config.yaml
head_dim: 32
positions: "rope"
qk_norm: false
bias: "all"
init_std_o: 0.00884
warmup_steps: 323
schedule: "wsd"
final_lr_fraction: 0.0
batch_tokens: 32768
dataset: "wikipedia_en"
MLP neurons of a small language model. Each row is named by its layer, matrix (up: input weights) and neuron, and shows model dimensions 32-159. Each number is 128 + 32 x the weight over its row's rms, rounded and kept within 0 to 255.
After each neuron's rows, "fires on" lists the tokens most often at its 100 highest values on Wikipedia text that the model never trained on. A number after a token or word is its count.

L3.up276 [135 136 127 126  82 171 156 111 157 125 134 104 190 156 137 142 120 121 151 166 192 141 167  72 115 102 128 149 154 126 150  95 139 103 135 139  73  67  96 143 133 192  98 193 113 121 139 105 101  28 206 119 182 197 139 167 128 162  54 105 127 125 139  78 130  73 137 112 113 108 143 166 120 123 121 143 147 129  73  89 169 132  62  86 140 165  50  57 128  88 109 144 150 102 166 114  89 173 113  89 153 143 136 145 177  90 136 128 143 129  57  79 167 137  90 105 211 140 161 116 141 145 101 123 141 122 112 191]
fires on: ":" 82, " (" 16

L3.up728 [106 187 109 152  78  75 157  85 132 134 185 129 121  93 155 145  97 101 141 160 127 126 141 134 131 117 172 144  90 157  99 152 151 168 162 208  85 122 127 131 166 144  75 124 130 152 103  20 207 148  98  87 160 123 112 176 117 115  98 120 122  96 115 140 156 176 184 124 116 106  88 122 109  89 124 139  87 124 139 165 158 110 144 120  63 147 153 137 160 111  83  94 122 119 148 137 184 132 150 116 113 153  94 165 167  72 125  92 117 110 117  79 143 115  85 200 100 125 126 148 141 200 133 105 146 106 128 119]
fires on: "old" 49, "en" 11, "la" 7, "land" 6, "us" 6

L3.up647 [111 132 106 197 116 138 121 118 159  96 141  89 140 185 150 150 146 166 122 155 143 143 175 114 138 160 204 101 149 129 134 167 132 110 122 193 106 150 147 127 163 130 127 114 118  71 111 126 134 104 170 140 147 108 158 116 132 129 139 116 103 141  71 123 100 185 186 100 101 100 125 126 116 121  88 120 122 122 113 166 124 135 154  96  43 127 122 109 159 109 108 151  87 133 148 181 152 236 120 102 151 115  89 144  61 132  97 132 207  60 122 114 130 179 178 135 135 131 135  71  74 139 170 156 169 142 126  92]
fires on: "ch" 23, "ho" 11, "ga" 5, "ham" 5, "qua" 5, "ki" 5

L4.up123 [180 147 144 108 110 122 154  72 103 118 188 133 147 170 146  94 124 101  98 132 134  93 135 126  89 130 137  43 139 183 131 193  98 130 154 104 121  90 127 133 111 162 144 138 127 180 101  80 136  83  98 106 207 147 160 139 120 116 150 162 108 143 104 139 141 109 128 142 128 109 111 161 136 110 134 163 105 165 155  51 128 110 135 131 145 181 149  75 149 147 121 126  94 119 159 185 115 125 169 116 145  98  38  63 130 132 105  90 146 115  79 150 145  54 148  90 140 152 133 124 124 151 138 122 171 143  92  71]
fires on: "ic" 28, "c" 22, "mit" 13, "id" 6, "mer" 4

L4.up660 [ 79 146  90 171 143 151 149 118 145 173  88 153 188 160 119 125 153 146 105 116 219 107 153 153 147 106 107 148 142 137 120 135 131 125  47 174  93 165 158 143 110 188  97 138 162 145 135 103 134 135 108 143 149 181 135 146 144 162  91 101 126 122 147 138  50  91 151 108 160  79 138 154  75 151 104 141 107 152  85 140 141 148 138  84 200 194 162  90  84 124  62 155 190 152 174  92 154 152  78  99 142 124 134 117 139  97  98  77 102 133 100 141  77 119 112  86 115 137 155 133 125 163 111 140 115  89 105 142]
fires on: " K" 28, "K" 10, " g" 5, " p" 5, ":" 5, " T" 5

L3.up720 [165 123 111 158 117  91 127 116  93 130 150 151 155 126  89  89 143  96 118 120 126 138 145 147  31 147 102 154  83 110 161 108 129 110 139 133 122  91 118 209 135 173 158 184  82  92 133 149 124  40 151 159 175 138 138 190 163 130 141 138  97 129 132 100  92 111  66 140  27 131 134 102 120 138 162 141 147 116 123 114 127  75  88  63  91 119 113 163 164  56 140  71 144  98 101 208 105 154 149 106 132  86  97 115 120  99 109 142 200  98  78 118 173 155 115 128 212 128 141 144 120  99 199 124 157 146  79 176]
fires on: "t" 20, " over" 15, "ed" 13, "Species" 12, "″" 8, "ent" 7

L3.up193 [ 72 196 114 155 148 133 156 104 160 161 181 120 112 111  68 155 125 155 107 136 141 183 114  61 154 169  93 159 187 143 146 145 102 102 122 121  35  95  76 137 112 126  96 181 106 121 142 133 167 112 100 159 132 111 153  87 148 121 109  93  92 173 149 128 135 123 106 189 100 129 116  97 129 148 138 176 130 135 157 107 121 135 134 163 140 147  83 168 104 102 144  95 146 118 148 140 161 126 105 183 125  94  29  86  95  67 162 127 131  96 133  98 143 106 116  70 206  19 166 111 143 116  99 139 139  97 162 147]
fires on: "ar" 31, "ber" 23, "end" 10, "im" 7, "min" 5

L3.up54 [108 167 125 154  53 220 135 105 148 128 186 130 140 118 120 129 141 133 162 142 104 147 107  78 108 173 157  96 127  78 158 150 196 116 119 174 153  97 189 137 125 119 146 138 164 135 104 108 123  78 125 103 106 132 203 158 154 118  87 123 163  87 105  91 116 123 166 122 169 117 171 134 145 102  97 138 172 169 168  85 112 154 109 102 100  82 124  80 126  94  89 126  96 156 141 189 109 131  99  88 128  29 114 135 150 111  41 110  99 136 117  87  95  86 159 170 132  58 161 100 130 164 166 160 140 138 144 131]
fires on: " where" 24, "hen" 13, "." 13, " which" 7, "ick" 7, "y" 7

L4.up151 [144 114 108 147  54 120 139 123  93 132 174 105 135  98 143  93  94  99  99 144 112 118 152 129 112 179 148 171 142 159 116 180 140 102 135 170 105 130  66 103 162  80 165 108 103  38  85 147  77  88 137 162 114 109 139 100  97 153 125 151 129 109 132  45 141  71 141 142  90 114 109 142 130 150 139  96 130 143 156  97 132 215  81  91 150 142 101 128 125  92 126  93 143 138 164 144 156 168 151 165 104 109 111 176 124 101  89  58 190  80  94 130 139 166 130 142 103  70 192  97  96 114 109 159 185 153  81 111]
fires on: "ing" 23, "k" 9, "ed" 8, "d" 7, "te" 7, "ent" 7

L3.up441 [106 116 105 217 117  66 117 105 118 163 114 150 149 120 140 122 167 112 154 148 100 131 140  48 169 128 161 128  83 110 124  94 161 143  69 140  89 124 119 111 170 186 130 100 128 176 131 111 159  54 180 160 112 152 140 129 149 115  80 103 132 145 108 122 135 128 192 159  41 142 123 138 179 119 121 163  62 113  99 144 117 162 142 131  91 176 111 100 168  29  79  67 159 107 136  82 169 170 124 129 124 128 110 186  61 148  97 129 188 132 136 132 175  80 164 119  63 150 104 141  73 159 122 161 140 125  74 143]
fires on: "ci" 24, "ban" 11, "ti" 9, "ta" 6, "ite" 6, "ni" 6

L3.up92 [140 133 163 166 101 114 149  92 129 123 140 143 134 152 102 149 148  67 169 114 120 109 169  38 119 154 152 113 130  73 127 146 134 106 141 153 109  50 176 137 117 191  90  87 144  41 141  48 145  72 131  96 126 140  80 131 158 139 135  57 144 148  99 130 143 124 190  86  84 123 122 185 142 176 119 143 107 121 109  96 146 135 143 136  86 131 130  93 132  84  76 129 115 172 134 120 154 167 104 126 125 144  94 137 137 175 176 128 140 119 124 138 131 142 120 135 118 172 115 196 112 116  80 190 125 123 124 154]
fires on: "in" 19, "i" 16, "ine" 9, "om" 6

L4.up84 [123 124 122 137 102  81 128 110 147 102  72 115 137  97 109 135  77 113  72 134  82 123 173 100 159 135 170 157 106 171 163 125 119 169  94 131 109 177 125 160 141 160 109 175 121  95 149 129 139 132 119 172 147 148 109 128 199 152 127 147 110 116  89 131 126 122 178 167 156 118  70 146 170 130  81 165  75 128 143 166 119 171 151  70  86 117 115 143 133 112 111  80 152 124 125  74 126 159 127 152 133 155 124 171 103 152 108 128 179  88 105 137 155 151 164 126 116  98 134 104  76 133 126 128 172 132 107 152]
fires on: "op" 13, "ta" 12, "an" 12, "ti" 12, "ph" 5, "tor" 5

L4.up716 [137 179  94 175 157 137 136  58 173 103 180 143 130 172 181 170 153 112 184 139 155 135 166 130 159 198 120 171 150 116 115 107 186 162  62 177 127  73  57 135 137 129 144 111 124  94 161 146 157  96 187 158 175 148 144 172 125  91  86  99 105 111 119 131 134 112 140 133  76  94 136 114 156  94 116 116 117 129 106 167 130 137  35 188 142 118  92 133 132 103 102  81 150 116 141 140 135 121 151 101 171 135 108 112  92  59 106 118 112 117  65 101 176 114 112 116 182 139 134 113 146 129  71 119 101 148 142  98]
fires on: ")" 20, " Ra" 15, "z" 9, "-" 9, "'" 6

L3.up715 [167 127  10  73 123 144 113  52 171 107 164 107 126 125 199  99  94  85 149 162  97  98 180 160 142  95 186 137 157 133 112 106 116 103  97 217 148 144 126 155 130 142  92  78 118  94 126 135 160 132 138 127 130 131 163 152 100 105 135  95 129 170 182  75 110 136 136  89 129 143 159 171 116 115  73 178 119 146 126 166 117 101 127 120 171 170 161 103 161  90 130 100 106 116 124 182 120 153 123 132 138 158 106  71 140 161  78 125 105 140  90  98 144 141 109  90 144  87 141 123 100 143 115 186 154  87 105  98]
fires on: " su" 34, "H" 12, " gr" 11, "st" 9, " She" 7, " Du" 6

L4.up646 [149 119 147 173 102 130 111 121 127 167  40 121 101 129 131 146 137 131 136 141 174 100 116 102 152 224 169 112 163 113 163 149 148 142 108 158 115 105 118 110  85  99 172 154 104  82  98 121 124 136  72 189 146 114 146 129 106 170 128  94 179  86 136 122 114  75 164 208 118  89 192 118  85 142 138 192 113 136 155 113 166 150 114  95 161 116 171 170 110 106 145  95 149 142  69  91  80 173 108 127  89  86 126 139  64  98 135 146 165 114 134 124 170 152  92 162 113 131 149  91 154  78  89 122 147 105  70 116]
fires on: "f" 18, "s" 12, "ong" 12, " law" 9, "us" 7, " war" 6

L4.up285 [157 143  86 134  64 158 107 111 128  95 126  84 165 135 159 124  74 130  97 137 118 126 142  90 124 137 137 130 103 180 140 103 187  97  74 115 101  86 143 157  56 125 165 170 147 164 124 114 149 128  61 142 151 145 111 108 129 167 146 140 106 152  63 106 121 124 107 163 137 116 136 126 149  90  91 109  98 195 140 147 153 202 113 120 123 147 186  74 136 100 118  91  98  93 135 131 168 146 139 127 113  90 114 146 167  51  75 122  98 133 153 145 156 123 143 120 191 125 218 106 140 127  62 111 131 100  82  81]
fires on: "ve" 19, "ra" 14, "or" 10, "qua" 6, "ut" 6, "p" 6

L3.up510 [136  93 169 126 116 154 193  73 153 147 120 134 103 107 181 141 136  96 147 109 149 162 148 161 121  71 155  88 136  92 112 133 171 102  54 154  96  90 118  98 126 154 208 146 138 141 192 102 132 177  79 124 166 143 160 114 191  98 157 129 113  82 143 111 117 123 116 227 116 110 109 102 153 170 128 107 127 127 134 103 135 170 158 131 129 150  70  88 100 141  90 161 133 141 145 147 111 142 138 102 130 121 119  96 187 155 116 169 135  90 179 135 113  49  59  51 179 141 136 126 132 135 159 145 121 129  55 133]
fires on: " by" 33, "\"" 15, "o" 11, " Total" 10, "ter" 8, "out" 6

L3.up555 [175 116 158 123 131  93 166  96  91 168 183 142 119 165 124 139  92 138 101 111 128 169 184 145  74 145 151 150 112 135 112  79 137 117  89 142 130 142 127 113 106 135 121  73  94 123 137 116 120 107 148 143 109 110  94 113 121 131 163  81 134 121 123 126 145 101 172 153  94 149 122 168 146 147 138 169 117  95  84 164 115 149 108  66 170 167 140  60  78 116 137 131 176 166 136 124  59 137  97 174  97  60  35 133 186 138 110 157 108 109  38 128 172 132 111  80 104 113 127 150  60 141 107 160 184 156 146 188]
fires on: " ex" 41, "ed" 9, "ph" 8, "im" 6, "an" 5

L4.up496 [101 120 149 138 156  87 138 113  65 142 116 167 168 197 155 107 123  96 148 135 106 165  92 133 108 151 148 138 159 180 157 165 109 148 136 177 132 110  73 148 153 193 165 116  77 151  71 120 185 112 138 143 140 121 105 159 136 182  96 138 126 131 108 109 112 148 151 115  86  92 137 118 144 130  74 107 115  99 101 134 109 140 157  85 159 153 145  78 134 146  95  94 131 150 111 107 100 145 142 147  79 132  76  55 177  76 142 104 154  68  96 109 119 183 125 131  97 143 141 132  98 174 101 101 139 173  86 166]
fires on: "ish" 16, "ian" 15, " X" 11, "N" 9, " N" 8, "Z" 6

L4.up509 [ 93 147 132 133 136 124 125 177  93 166 134  42 162 109 170 178 114  95 126 111 156  63 198 138 158 131 123 142 114 110 174  98 148 138 113 120  76 151  60 162  85 173 135 177 147 103 152 144 169 157 122 107 102 132 165 124 133 126 162 147  69 171  84  75  96 105 134 112   5  93 139 128 132 107  77 159  91 187 190 181 132 188  80  94 163 109  57  70 111 160 122 114 154 117 156 117 126 105 160 125 139 111  88 170 131 136 133 160 169  98  72 133 128 116 133 179  86 161  74 100 132 173 145 109 148 161  89 149]
fires on: " to" 14, "le" 10, "ting" 10, " describe" 8, "l" 8, "ip" 6

L3.up723 [152 170 105 123 122 104 206  90 115 176 182  90 162 153  86 138  91 110  96 137 180 168 145 101 129 130  89 189 117 140 114 113 116  88 102 141  96 131  87 100 138 228  90 182 158 118 194  51 145 127 134  92 102 163 128 138  91 129  98 113 109 155 121 114  93  83 145 108 114 127 123  77 138  86  99  72 151 114 137 151 136 152 138 122 122 135 120 108 110  96 119 115 126 117 127 139 171 137 133 181 112 137  86  86 123 133 180 123 145 142 142 108 121 115 147  85 146  57 125 147 117 167 113 155 188 156 105 131]
fires on: " |" 13, " of" 11, " in" 10, "ning" 9, "en" 8

L3.up174 [ 90 176 159 116 139 154 120 151 154 118 134  96 148 141 118 128 100 142 129 117 123 126 198 138 162 123 116 105 140 116 131 132 167 110  96 110  63 114 138  88 109 140 163 187  78  54 173  87 127 109 137 125 147 137 137  84 101 129 106 154 114 150 120 152  77  92 131 202 118  37 167 116 145 182 186 118  98 133 167 175 145 164 137 102 130 117 116 100 137 103 102  87 108 146 105 140 128 113 161 131 161  69 110 100 147 116 150 132 155  78 117 178  74  71 132 147 166 137  95 173  74  99  96 138 144 132  77 112]
fires on: "or" 30, "c" 19, "oc" 12, "p" 7, "ac" 5, "co" 5

L4.up148 [111 137  66 138 100 141 154  96  73 135 156 135  86 188 117 107 160 202 167 140 141 114 166  44 137 141 195 166 112 129 195 131 127 101  90 112 114 126 100 115 147 162 155 164  62 107 161  85 133 121 195 105 153 142 106 137 114 119 152  81  89 104 134 135 152 116 170 105 145 123 113 158 158 151 104 116 124 175 186 148 124 129 105 128 122 120 161 184 105  69 101  81 175 133 126 120 100 114 156 184  98 102 150  85 170 162 144 122  84 143 134  82 108 112  93 115 118 132 106 134 101 103 139 154 123 107  74 118]
fires on: "li" 12, "in" 11, "ip" 9, "go" 9, "i" 9, "as" 7

L4.up48 [187 159 136 161 138 137 118 105  98 143 122 135 143 131  91 129 102  75 120 168 121 110 118 110 157 192 155  70 104 146 115  87 150  82  88 129 118 110  77 133 146 159  66 168 114 103 130 109 127  78 111 148 176  63  92 104 175 119  87 120 148 118 120 111 118  83 146 137 114 113  92 107 149 156  87 126  97 105 150 164 109 147 174 134  66 124 139  92 138  61 116  95 132 182 102 193 105 133  79 160 133  90 126 121 147 133 132 179 106 129 175 149 133 116 154  83  96 167 191 141 125 139 129 160 148 162 123  96]
fires on: "or" 41, "mo" 8, "et" 7, "and" 6, "di" 5, " C" 5

L3.up94 [134 108 104 135 178 141 134 121  75 144 132 108 134  98 189 171 162 141 110 217 131  88 203 100 123 124 177 138 132 109 152 134 123 116 107 156 166 138 133 112 127 150 174 112  48 116 169 121 160 145  84 156 107 114  91 161 118 157  88 127 162 105 118  83  84 112 117  75 141 151  97 176 150 116 134 124 138 140 129  98 101 101 114 146 144 162  78 107 182 105 108 127 142 129 137 112 131 170 166 125 146 183 152  69  77 137 134 170 211 135 149 121 150  91  96 115 133 164 103 103 121 169  97 133 123 193  68 104]
fires on: "==" 27, "st" 23, "e" 13, "ise" 9, "ard" 5

L4.up750 [140 162 174 145 147 149 155 142 144 140 223  98 116  98 103 111 160 100 123 130  78 107 184 143 127 120 147 174 185  76 117 138  99 149  67 166  90 135 123  91  79 132 122 130 139  69 129 109 153  78 205 120 160 137 153 175 103 115 174 122  87 148 169 139  94 128 145 112 147 179 144 135  92  98 111 157  87 150 133 158 145 150  54 114 126 151 113  63 118 151 154 168 207 119 175 102  81 157 111 133 161 126 105 126  95 133  97 153 138  74  51 137  89  73 113 122  96 150 126 135 122 188 124 140 171  98 111 114]
fires on: "R" 12, "red" 12, "la" 10, "mer" 10, "ing" 10, "re" 8

L4.up394 [ 72 156 135 110 131 130 133 133 167 153 131 147 158 146 117 104  99 140 164  92 106  78 139  44  79 125 164 105  85 117  96 194 139 149 114 146  95 150 127 152 144 125  81  86 144 128  89  98 135  81 155  99 215 142  95  98 113  81  94 135 111 172 161 117 108 122 148 154  77  94 115 183 108  74 142 144 148 147  78 137 193 160  98  82 139 215 136 126 155  58 111 107 168 187 167 138 140 121 122 119 183 178 122 157 142 101  73 159 136 101 145 119 155 133 120 122 160  79 119 140 119 131 136 146 141 134  54 162]
fires on: "p" 50, "h" 10, "ir" 9, "d" 7, "ap" 4

L4.up309 [104 139 185 162 138 103 187 100 130  98 154 176 140 127 109  98 100 151 180 131 115 158 181 125  84 195  93 144 159 175 105 121  95 112  92 127  73  76 133 130 120 168 156 178 106 155 130 110 157 110 107  88 158 162 138  77 160 169 133 103  71  91 111  89  58 111 123 108 127 145 107 119 123 189 146 140 105 129  69 170 146 128  50  71 150 115 164 115 148 120 123 142 103 120 158 148 124 189  54 114 135 112  88  92 144  93  99 105 144 128  96 138 168 153 132 123 161 135 105 126 103 132 131 100 148 124 114 108]
fires on: "f" 17, "at" 16, "x" 10, "pa" 8, "fer" 7

L3.up275 [ 82 166 120 197  66  99 141 158 163 165 128  49 158 178 137 111 137 102 167 143 200 154 131 126 110 104  89  58 120 181 129 128 133 133 107 149  48 110 154  95 140 120 151 146 147  92 123 124 123  83 156 123 147  94  83 197 110 125 101 153  82 112  82  97 104 103 123 129 164 163 166 132 125  64  86 163 146 147 136 123 166 134 123 129  62 136 105 139 155 157  86 100 117 137  74 214  73 160  83 122 143 101 114 115 118  89 145 124 183 105 128 139 149  55 146 124 151  84  92  98 127 118 123 110 142 111 168  88]
fires on: "y" 39, "-" 22, "my" 13, "the" 5

L3.up471 [169 145  61 139 153 144 115 103  91 107 125  61 204 108 101 150 152  96 154 155 123 173  94 149 119 150 144 139  85 146 148 136 142  73  96 149 134 154  98 119 189  89 123 158 141 165 176 106 180  63 135 123 172 112 127 123 162 122 138 129 151  80  38 118 113 110 129  74 118 149  92 151 127  52  74 124 125 112 162 110 126 145 108  77 165 104  66 117 158 167 141 130  90 163 126 147  95 127 110 119 132  72  90 157 116 100 171 161 181 107 119 175 136 132 123 152 144 129 121  62 110  97 214 137 170 178  97  82]
fires on: "an" 21, "ne" 15, "se" 13, "ro" 7, "40" 5, "che" 4

L3.up574 [154  93 133 143  93 203 160 103 153 102 224 118 124 178  97 123 105 124 148 174 204 171  80 108 123 152 159 102 148  86 170 114 128 129 116 127 154  86 160 143  87  73 202 194 122 137 109 143 126 133  61 142 160 128 186 175 131 123 148 149 111 149 107 114  44  88  96 111  81 115 178 131 112  74  91 141  98 135 124  96 118 154 122 104 139 114 144 145 125 162 122  89 108 155 156 203 138 131  71  97 129  60 109 123 146 134 127  84 165 105 143 137 137  95 120 127 185  63 124  72  90 111 164 164 155 115  87  86]
fires on: " at" 30, "ide" 10, "ly" 10, "her" 6, "hi" 6, "y" 6

L4.up572 [145 101 142 103 121 101 193 124 127 155 189  81  87  83 126 123 115 121 187 144 107  96 129  62 111 144 141 118 166 150 159  99 120 120 146 135  96 148 120 164 149 117 119 154 113 168 173 116 116 120 142 103  96 158 171  88 193 135  97  83 151 119 131 103  95 143 193 116 182 143 175  95 147  60 132 166 135 114 138 125 140 128  81 107 125 121  86 147 104 148  67 127 144 104 132  71 165 164 138 129 127 150 121 159 103  75 100 162 110  77 118 125 197 136  91  84 126 131 126 134  75 128  82 200 167 156  35 126]
fires on: "ber" 16, "er" 10, "en" 8, "st" 8, "la" 8, "n" 8

L3.up210 [157 131 144 178  85 151 184 136  87  98 139  87 108 114 151 151 136 147 118 135 177 179 138 111 126 127  99 118 165 139 104 134 196  66 105 134  98 110  85  74 143 188  68 158 105  87 155  92 167  67 118 129 132 161  97 113 131 107  81  69 151 145 168 105 141  40 162 135  68  91 102  96 141 146  73 104 107 139 136 120 146 117  93 157 126 161  99 119 144 140  89 205 115 152 147 152 113 150 170 162 114 146 150 115 182 167 177 163 115  88 113 122 156 154  50 117 145 159 179 177  83 131 143 131  90 138 100 139]
fires on: " of" 17, "ure" 15, "ity" 12, "'" 9, " by" 6, " co" 6

L4.up416 [132 118 113 156  64 118 163 112  73 111  90  78 149  95 185 163 177 100 142 107 145 177 126 156 123 215  99 118 146 154 115 141 151 130 127 134 133 191 186  79 101 133 111 166 127 149 118 102 164 176  92 119 178 170  92 165 120 132  85 124 124 138 128 166 127 134 156 189 160 140 133 112 125 105 136 140  84 112 158 157 167 151 101 104 136 150 107 112 178  99 117 131 121 130  98 144 172 153 135 123 199 155 118 110  67 123 128 158 112  62  88  30 161 101 119 126 145 150 144  66 132 173 160 119 154 142 130  96]
fires on: "la" 43, " la" 17, " pa" 12, " Pla" 7, "us" 7, "ite" 6

L4.up715 [ 87 138  90 139  93 216 195 120 109 111  97 149 129 144 105 145  95 118 115 117  99  97 112 143 163 217 122 110 139 105 207 149 186  93 111 187 153 117 131 164 127 126  92 136 143  99 175 114 113 151 135 150 138 164 196 162 148 144 181 103  72 107 142 128  71 171 175 131 100 119  66 118 106 163 106 189 124 218 155  74 130 141 142  54 110 134 100 121 169 150 110 161 173 122  94 132 165 174 102 127 106  90  98 107  83  81 143 150 105 130 129 144  88  97 130 124 186 159  93 152 130 175 111 149 152 150 120 119]
fires on: "age" 34, "be" 14, "ity" 8, "se" 7

L4.up54 [ 72 145  97 136  77 163 148 124 103 100 131  69  96 112 132  79 109 145 102 189 102 145  86 117 124 151 109 123 108 176 164 176 157 175 124 117 114 136  91 124  88 153 148 139 144 110  94  76 135 126 110 140 103 145 155 108 173 156 127 116 164 106 157  78 103 140 170 117 139 141 154 145 192  91 145 151 119 108 176  63 106 114 137 109 113 153 118  96 165  84  83  94 114 131 124 119  59 130 163 149  85  89 118 134  99  97 172 115 126 119 112  75 153 103 107 145 120 143 173 163 122 126 121 187 158  73  98 131]
fires on: "ell" 16, "n" 14, "tic" 9, "ar" 8, "en" 7, "ally" 6

L4.up213 [104 100 175 175 122 204 172 127 110  91 198 117 148  71 115 119 156 107 141 138 128 122 144 118 102 155 122 144 160 106  96 178 164 169  65 107 151  64 129 127 161  77 160 153 135  69 138 114 135 145 123 144 164 160  89 123 113 108 111 116 145  95 154 109 119 145 139 131  74 104 135 116  93 151 107 108  71 171  85 126 164 144 189 113  97 170 112 164  92 142  40 103 120 151 174 151 124 143  95  99 146 109  64 107 156  77 167  68 144 137 188  65 103 138 138  92 133 180 162 146  73 154 117 113 164 143 129 116]
fires on: "se" 18, "it" 14, "er" 12, "ed" 10, "ut" 8, "y" 6

L4.up686 [ 77 125 119 194 132 130 128 139 120 122 131 181 123 152 146 130  90 120 118 180 156 115 128 116 101 159  82 110 157 127 205 121 163 109 118 125 122 115 135  73 119 159 147  96 136 129 106 122  87 123  91  83  97 141 152 204 107  99 152 110  53  84  85 109 107 118 124 158 135 106 176 111 140 143 126 165 149 141 109 102 102  87 111  89 141 135 115 169 148  99  68  98 167 120  95 186 131 177 120  98 124 108  89 144 231 131 134 144 144 117 141 130 130 125  93  10 102 126 141 135 117 174 124 141 141 131  68 161]
fires on: "\"" 30, "on" 17, "ce" 8, "x" 5, "ter" 5

L4.up1 [ 94 138 120 117 114 137 176 143 104 196 148 149  91 130  96 121 107 190 161 125 134 139 183  40 158  97 182 102 112 118 141 148  98 128  73 159  80 130 127 136 160 112 101 138  60 110 165  89 128 104 158 117 195 155 101 160 137 111 139 106 107 122 126 100  59 128 130 107 100 112 117  84 118 107 121 105  66 146 117 118 122 127 107 106  85 173  90 131  88 110  93 165 131 183 142 141  72 193 130 157 113 137 143  57 138 135 151 157 116  95 101 165 152 103 185 137  89 137 172 133 126 157  80 180 144  98 138 163]
fires on: "-" 43, "g" 12, "R" 7, "re" 4

L3.up83 [157 108  69 129  88 138 118 122 118 178 110 148 191 151 179 148 119 144 130 139  89 150 204 104 110 143 175  90 130 240 172 160 148  61  97 164 129 155  87 105 117 138 159  88  74 133  22  93 158 123 107 184 160 152  83 175 122 185 123 158 132 115 123  97 157 121 106 125 178  89 132 103 117 115 136 121 109 109 142 151 140 130  77 159  95 144  65 126 109 169  89  84  96 146 118 172 124 131  78 162 117 155  90  89 198 145  51 111 129 134 163 142 163 114 127 108 136  99 113 121 150 126 106 148 113  65 147 113]
fires on: " Ca" 45, " gr" 24, " ca" 20, "," 5, "a" 4

L3.up184 [144 118 134 178 116  91 118 120 169 136  70 177 159 133 117 176 162 153 104 109 173 124 199 148 112 179 173 131 154 113  98 143  97 114  75 135 105  79 121 127 158 157  90 121  97 123 158 115 123 138  97 108 136 111 150 177 135  79 102 122 121 144  87 118 123 102 109 158 130  67 126 135 140 148 133 177  99 117  97  84 137  84 113 112 140 140  51 128 139  79 115 136 171 116 105 113 127 170 134 173  67 127 130  73 119 134 146 151 128 135  88 110  99 181 125  54 136 154 151 105 133 118 181 174 164 177  89  45]
fires on: ":" 14, " km" 10, "ation" 10, "ity" 10, " co" 8, " in" 8

L3.up564 [127 162 131 166 112 184 132 140 101 152 100 176 169 181 147  90 171 117 199 138 143 152 107 109 100 117 147 137  95  93 155  93 107  86 134 171 146 159  97  61  92 192 120 210 155 146 110  65 130 159 121 149  98 164 145 140 151 150 120 127 130  91  46 109 103 142 125 155  71  85 128 123 154 172  92 172  59 121 135 155 167 155 136 122 162 175  68 128 123 124 109 136  90 105 169 118 124 117 147  88 151 102  90 171 127 119 136 160 119 143 127 151 110 140 105  83 160 144 196  31 110 125 131 144 109 114 111 161]
fires on: " College" 30, "za" 8, " Award" 7, " France" 7, "ni" 6, "c" 6

L4.up537 [125 157 117 174  94 169 100 109 108 119  83 196 128 134 139 127 153 181 153 101 142 181 196 100  28 125  92  61 123 145 137 122  90  96  78 138 139 147 147 130 107 116 138  85  89 124 146 168 132 138 160 111 103 108 138 141  90 161 102 117   1 102  88 104  79 124 133 135  85 142 132 104 133  73 117 129  90 127 130  84 186 134 148 135 167 191 157  74 102  95 146 163 151 144 142 131  61 176  78  89 121 121 153 103 168 115 115 111 115 122  68 126 135  91 148  40 167 150 162 125 113 157 119 140 152 122 123 144]
fires on: "g" 25, "p" 14, "f" 12, " p" 8, ":" 8

L4.up391 [ 88 115 138 124 109 163 131 159 131  92 102 139 153 141 190 147 181 111  78 125  92 137 120 100 125 142 136  95 108 176 107 154 168  72 133 159 117 142 125 140  92  89 188 105  98  84  81 118 157 115 119 127 125 162  72 172 125 150 190 105 121 101 106 121 188 156 167 102  60 156 153 175 164 111 165 167 119 147 199 112 164 140  73 142 169  78 126  46 129 163 157 144 112 122 126 120  79 154  73 215 119  57  84 159 194 126 148  92 118 146 123 114 112  98  92 130 145 133 145 123  80 117 143 181 124 118 141 121]
fires on: " ex" 81, "co" 17

L3.up190 [176 179 130 137 103 180 122 134 130  97 134 114 183 183  90 140 137  99 113  95 141 167 140  73  84 123  96 105 140 123 151 111 109 149  70 170 155 101 144 145 123 108 150 104 173 159 103  95 131  54 118 147 151 201  89 128  91 136 151 111 100 136 141  66 109  87 140 211 197 158 116 148 173 138 131 143 128 159 148 159 140 216 124 130 125 132 164  87  99 116 134 114 159 121 137  95 131 123 131 139 156 125  86 144 146  95 117 112  85 163  84  77 124 121 110 130  90 146 188 100 142 163  92 185 167 114 165 108]
fires on: " Ro" 23, "gu" 18, "id" 18, "ic" 18, "ra" 12, " Ru" 6

L3.up450 [166 105 184 118  97 111 165  71 153 132 130 136 110 110 134 167 157 120 127 124 157 138  55 145  98 174 120 125  94 171 169 168 116 103 122 136 169 142 153  91 119 125 173 129 107 163  98  81 151  88 104  77 170 136 104 182 105 130 103 150  79 123  87  78 181 112 144  98 149  90 119 128 120  88 111 110 127 125 135 119  93 163 134  97 108 177 114 197 123 157  89  97 147 111 121 200  98 124  92 165 112 118  73 136 141 134 110 102 186 126 151 105 165 138 121 110 117 103  88 127 106 155 155 127 125 107  46 116]
fires on: "el" 32, " |" 21, " some" 13, "al" 11, " of" 7

L3.up745 [111 126  95 139 117  99 159 154 105 112 141 107 182  70 193 132 137 122  94 130 138 125  97 121 147  73 205 126 111  44  94 117 152 115 172 159  91 162 112 107 207 120 124 119 132 139  95  85 176  90 102  87 156  82 116 172 136  69 154 144  81  82  90  99 124 118 120 115 114 103 174 114 147 148  81 149 111 140 124 155 147 122  71 102 150 176 143  98 170 119 132 123 118 196 128 136 149 168  94 107 163  94 130 116 148 154 113 115 161 152 156 114 114  45  86 131 211  50  94 135 155 143 137 120 138 112 141 107]
fires on: "y" 52, "-" 9, " win" 7, " up" 6, "ma" 5, " just" 4